MLP neurons of a small language model. Each row is named by its layer, matrix (down: output weights) and neuron, and shows model dimensions 192-319. Each number is 500 + 40 x the weight over its row's rms, rounded and kept within 0 to 999. Numbers have three digits each.
Before each neuron's rows, "fires before" lists the tokens most often just after its 100 highest values on Wikipedia text that the model never trained on. A number after a token or word is its count.

fires before: "\n" 67, "|" 8, "-" 4
L4.down104:602378469463544488529568526537517512526494454445492440501495530520512500529475526505474484554476454471458474515450454432477492496498491461483483577515595523512521522531493423488536488580448482624466508486460516517532498446532532490507472464476582468516545532561591504538506482413469460460518561501493506531487508510529515504550524515534552433536582533525541500522442512473531489514466

fires before: "|" 30, "-" 24, "\n" 16
L11.down516:516500457531388555478488512429520504494510481464511558510566512481563449522538490515547442501544437473466461510586511446446476518490482552525527467523450485476458465471458521479422486487453514557544510425496499476421505518533455495554507497478507588591458487495524512420545507556459403527498429469563429482420455551485535534500502488560477530540494544503495474476515526498471412510506

fires before: " |" 53
L6.down1716:430509506512452428486457598539498415560470482486543512493417490470470527485461498499494463527534453560531436487468552495516509533489450458486537584478461471563587467538532507569564499509435483516482534501524464486460516489538467469437434562487483485519526438541467520463507499467509490523549512508441502526471541575626473486548505456511425457482472513536511504481570452485465462540537

fires before: "-" 62, "\n" 16
L11.down449:486423502556563514532450536477502458426537481502436525480421461519444461458535427505433505560484504433419493465484438530552462489485516467541542528488530470494480567483558530488466542507528428433465575498536498452489400490509541502514486506528483544496516486555472428482463495522504580604487520479501562495511503497462530485466468582423502468462562481536526490539493491479556461536476

fires before: "N" 15, "==" 11, " ==" 11, "E" 8, "W" 8, "^{2}" 5
L4.down257:467425461467454456422527464544489568478490528531440468481489518530490515507496533491511472488416532497487450582476518504480420565501520488516540493502481494473486408522588458478560487555495495509523474512501483484415516477527513472401494460498539468523505566508454577464499441442508512520531453533516519418483451452471515520558515459447527496489467451505503473470500475582541561523543

fires before: " |" 31, " medal" 10, " –" 8, " place" 6, " Wor" 5
L4.down1617:518508538513487539488481480503471535481449459446470506400452455505483443512528533512561571516541500531476459468512494540520503402527507520518452508506556482517468502453537507453533582485443514492504416460531490566495513488463504536436506413525479509596492476482437458522544535505434434451476459512501446479523462452454403552510479493453576478524513505542507486461483532483496537471502

fires before: " as" 28, " from" 10, " in" 9, " on" 4
L11.down1048:425504486492450491486514548465464550558514555495569475480534435497465530464533483454487470418534486490484536483527445513543509495508534514524459557487460439554549540515467480483431490557539475481506455482554486534563472617522521526523524478464509514498511520518522414454479445444506477489466553536536517495452476487518398569491379483555558507527470486484523527495499529479436516515464

fires before: " |" 71, ";" 6, "(" 4
L6.down884:556505423525536446488592526524477479522512578476501467531509488462439551553554387456488460496490469505551526381478455550540441510506533594567537523551515544467514549554470477528445430479442485533512551467479450453527452493504514488514556462502433488521525563552433502511484474551511471592464496493465530510449543545487585449459501430474534486537480531432472485484540517502529457480457

fires before: "\n" 91
L6.down1429:530514469476507592478458477518521449448563547540552502562468505475499509534456537464498502468504506455503496535491510506430532527487506455456458565538525481380490473587454535546546487555470533490530480499518499487527505519425444416517524538496495485530505385536481460487506521538498407504508448451538528456556468466496553526477495528506559536545428486460500462477478552480479448461488

fires before: " |" 28, ")" 17, " United" 5, " Japan" 4
L4.down4:527543556513440441518488447541499533483453470461456464478494485527481526528459510495481450502482448503533502519447507546529560515455418506503656497527507457425503570526500457498466474527481508538443493523527587517481508573596484584484562434504422542542518458453475513501566487541548504445496538441441478546509488452568492561476570469504489456553484517542496469490538517497510465465543

fires before: " |" 35, "th" 10, "born" 6
L11.down933:497547522492479536521533439442528519528524532576498454466510407539572504479518490444495512505513500454479488562479464497545442523449572467501515496421441512481515525476515519505488430490467510483473470534522520465557554467472396467564449531458490569485495520500519456541470566487525497478502495538602532521475492470484526477499579488514476535564453551514514517471585520519530522508489

fires before: "\n" 64, " |" 8, " " 7
L4.down1326:429494495521428556426459489458557482506491512462475516544505483484550434473526535508472501484560458521549494468453564468581479490552488491476463564495492498544508586430431505541508493437449475474532524495480540541469540403485536574497447550520494526482531484474512486523521521542480528474479497528415507548419566439527494553492514477514514481442477530452518533533538464480496442522456

fires before: "-" 26, "\n" 23, "|" 7
L6.down577:504496438446523440473504457565474525434496569562543435461500532498414483452533499515431466543464524486498516487499563479528521495540423523512492559517519498546453527548661467536590478521493523449460507498533485508538489519513494461526516550474470544569490542555506483575466520467467499488549533425531519479464479625495478539482585564480485480509499480518535477486533451495499392585489

fires before: " |" 67
L11.down1390:559502494413516548517512509452528524548446496557425475532495521484483464449490456530494515531501578524481467500498486485483610532560508490522557528440537490501575557448548481634457471462470544427530499493565456478484449430532524469500544546514539534538431471449445468476480486427488489455487554437443484533536509516478504454582416532458489487471453464460559563496577489507408520491470

fires before: " |" 45, "," 18
L11.down1424:523520535462547545460418453522501520442567511474544468395456462595488475379475561493567529472554529513578519533509501544548508588532547525514542463588464468470478499460482472477450445497461474454499472463500436533514515525480461558507359436413484540480451477530556492480487466434514563530529488530532423548508490471521487591531519457515544481512491451514502481475433462473493529521515

fires before: "\n" 85
L11.down928:559568498479465438550530439558481517504452497499518490485489439500464487528583498441488520556463504436443491459491504475536537449490543495616479488498509436428563494535419461513544480452486474558496472454567456565378494515512475537494494515498527509576397531475549496534518556453491509519588369393549525460454478457448470536471445512501577480484502502517476535509461517511526548532518

fires before: " |" 88
L6.down124:459377455469491465474536561523473510508557466515476500515478515502484490432469434521489395489482515516574521511510466483525457530484545428525494539601469493489511496449471517501556541506515462500509568439420462535478533506548498530581486513473531563494524476500542580472455466472471484432518533421472506501480523486571497561509472567475511529456542480496516561516510472538467443519548

fires before: "==" 26, " ==" 23, "." 6, "\"" 5, " life" 4
L11.down733:508557491486553505586555547564504521462498487484570507496472486430522484527533538512576496455469463493472486502513554478460471493506518449485617543449453484510530522488562474493471499463493489493512464483520509557453556539487476477541434530529486497503461448518495528466543418564495544546520435482599564465472485472471540517533544450497532519502519480524502579478504543557464464506489

fires before: " |" 42, ";" 31, "\"" 4, "\n" 4
L6.down46:541456519418508564490485487510521504503580517508497438468537522492450472601460500481524456456512511506540514560461505452441518509502495464546516512500554440474471446486497470502506495525520511578537528499535556505509575469512480456523491434471552582503534496412490517498542554534554492487508484533454469458611509536482479539501459518582438493440540525449452460385498470582497465487442

fires before: " |" 48, " m" 9
L6.down368:462492487486462490503514597497465528609430605511487505488484520511487512553552551594490584524481534521584573437455433496513500532482487510560574537524448540503441595504485505514532479545528557427478569466503486514554424504487472416491536491526537489468532477463478501609495567477429509503523485523536545581500540508467434453524428501522565479482575552485500490496516416542443556529506

fires before: "\n" 57
L6.down112:514514492497467518452478491438564471544505485503498566396452527466537538468516495491454490532545513537564551585506406486481482469480495491567427489454541418468481583482524480547496455531464534581483486491452497513551525485525390482507489452482487533417508514630490531579537552536509468501512497423535520454463554568609454559505484562532621489459499540423493474463478469513501511479567

fires before: " by" 18, " in" 17, " on" 11, "." 8, " at" 6, " and" 6
L4.down1172:487437450558514497479576498513444481520508490488498485538515573495420504451501507410545422515478393508555550596500511492493530489490464489417463469541406501538567496532595442469472573509510513541504495462526588489524504489448505537516518482520555413535537553523513506482422494512470510535477488517455557533471504501496462506561493533523519488574445473472475608504483532508530525503527

fires before: "\n" 73, "|" 21
L11.down357:515495530481514457455504542511519457479466463520484509489517517476522501570504494470522468490492523558549451446420513487584504498558444458447481520534468513466512506476525550568506440470456452509532519462579499530537546500489524509520488567557507539551469503503552533460467552475501516467513456510508498441529514463526546506468452517473504430489497511497513501466495527448510502450517

fires before: "|" 48, "-" 8, " |" 7
L6.down850:500501512449460530536507518529412520497555530511459516434520512490585516533481475473496520471507527483464508453487469441493489525572412558525449501518462540483525550483487483493538492448545489565563558523485442457530489532497514522549495532497468474476528509426474531500467541489504530476463507449445576485571484468542458514549512436475496490462532462462452523450563483474587503427520

fires before: " with" 51, " to" 11, " of" 4, "," 4
L11.down1804:457460556495436457513533506502491542486474487539441544539458558524486449501466497466469511598520548522566438495374454514464472473469575483505537535484532502521486522508527440432577512507494485533501524537523481502434527419494446606499521490480516436510543541501570412513456531499535533452488561403412481452516495450497515425542548594477485498454431512548550487587521562492480512485500

fires before: "\n" 35, " place" 15, "-" 4
L6.down1696:488483522497436499498550467540508492517518498504472475519588488497576468509480515521432538425446463512536526492489523482509509501523399556460506517464463512512544446424512509512555502468555468462507537485495471483574469520473471520460478541511621428532460519499565553433553547492578532537536525501434487489491586485479522438491545477481581517462501476515454454544441521496592561518529

fires before: "\n" 40, "===" 14
L11.down1158:358488468502469476422484463463562557540481466561483512497552460500484437459552556534553553498541488456543550534469540581534556491549508476556462433428553475565501474483505471479463463426452490566465562541509466533534446532508417557526476537508452519468478471455454509554460461509502532570574518426564509487396477449539462541455504562500494447519450386528492466542448525512535508475468

fires before: "\n" 40, "-" 15, " It" 4
L11.down1677:493503405521474480476463558499496545563501482497503539508527565520493492500510512549526530462468442540452468518480442523474442499527417511440507498532418510466470427517493512573482495511577526536540457467415437552564408480522439486437466516537519514487499454520518484550494509490487499518530576409503494528563496524527476569435481526519514510407564525548524552576469528459564496509509

fires before: " |" 57, "|" 14, " " 5
L6.down91:548490480483504494435504478508524525526458517454470470485492500506489502500501547486533531469498469555370553483468462498450512461575466509522550533503465496454444463496520556499508529388546496461483521550497525569525481540485481541477457464534442553482520546534515478386449478501472507563510494466444426482484537472543480516541551491540468482455517485488457492495452447530530521479570

fires before: " to" 47, " with" 4
L11.down1482:490545535481515525521525417545505451494522580461455447567517464548523408523448493435534418499543578588476475480462427466526511455489499584447504464479581458467477548491471469523522553505517511494511435534422511523500546509563443506584512476555457523485449464497568495502540524560488499444500530522566470524506524580512518465495443486465482459526522553579547512471398544455522481474486

fires before: " |" 37, ":" 11, " \"" 5, "/" 5, " m" 4, "," 4
L4.down68:504588576431448502467504480406499505441459412541518547499486535454560530491447485457465496510543456538483479475550437497538535554497571587506534481508504527538535436520503484506538493504499549419502515481497526512526531450455516525470536495455501533432508518461511488470498526503475446466434532483469514539490404495488520514461522477509508551547592440553479503556534418496533502507541

fires before: "\n" 31, "|" 18, "-" 15, " election" 6
L6.down1165:518459518483414453468508487472552491505458565454475445470556496464492529468554515487516462582506405495483543541541554476526502459510460422595497556456486450503511552483507415466519546511518510461467459524493504480482444589454525525471479473518474448520497537453494459474442478416521583504475544539495490452459522474497471527478494557512459511501382475497564543451527502558522466559520

fires before: " |" 35, "\n" 24, " is" 8, ";" 5, " –" 5, " was" 4
L11.down876:508498497476508540507529508481440484529538510485500552462545507618518524497494503478499579471492491480497465536482499528538429475486510502476505542448548541552517518441499521462561466511425488487498498455524447451455471494542462536547456437476553552520475558505519508508548519512507490526467527487496512470488536584453504575516534524529488440475550482542464539454584446600476518518599

fires before: " ==" 28, "==" 23, "Description" 4, "History" 4
L11.down411:549526406456556508510550554542499544520458555460550452468427534465539512446457465416471538500454413570483502518515361417499498539448481428499512522469542544518508553500556515527523549457491427435422541523532570564493572517480486503510465497565436493568535479491456489479564494445563475462509491479526496565462455571521480487541505575440546502489490499518573504485514539498551549533462

fires before: " by" 56, " in" 12, " as" 4, " with" 4
L11.down1513:483526491493477471533592566542470473502506430546507497503519448474536477473489557526477474529560473514502548504555492567532610560529490481505563484531530459480464472581513511463412464482453460504479448497579485487502562511487503498467449457517492458488507580484437508514499482539512494506540468536546453451471506579530478509515484566477446534544500533419444526496496466478493596524510

fires before: " |" 41, ")" 13
L6.down1499:485535539454481511421421510530535458512516550468541543554448472553535523566472461540509435430545477507452540518498504558500487527478496501520588412511482524515468572504541558637544416486523441564523545489465498494461467541455496517492522443465548493407532560555499490544515530470501504588540442435546450484446464494481470524502533467509510530552442551519411507504503447480415529423516

fires before: " by" 19, " to" 10, " in" 9, " on" 9, " as" 4, " at" 4
L4.down888:454464511510500464494484499594472460480503485611514508473505521521517427501518506528512477531564443492468570476555520563529552487444487502425557532546516488558507516578458460526455486486441528615492453498500512519518461437472519518481548506495497469497559539523463514525496537473474550522541500450469519459518549466538603501476486500495493504464477452419476463455535456450538464462556

fires before: "\n" 80
L4.down1142:430522513498429494458497543513504521480559467492539469499520508527523487508456478575505473445515421555488521564531479462469414471510445540450480480541592500459473515442507528501543462458555473492520537534503572545491490510551504486587487559527507537462564532517592465456493503402530542523549504583468557438543549508517478457496466496541537390429462514438531460506460488498547505517422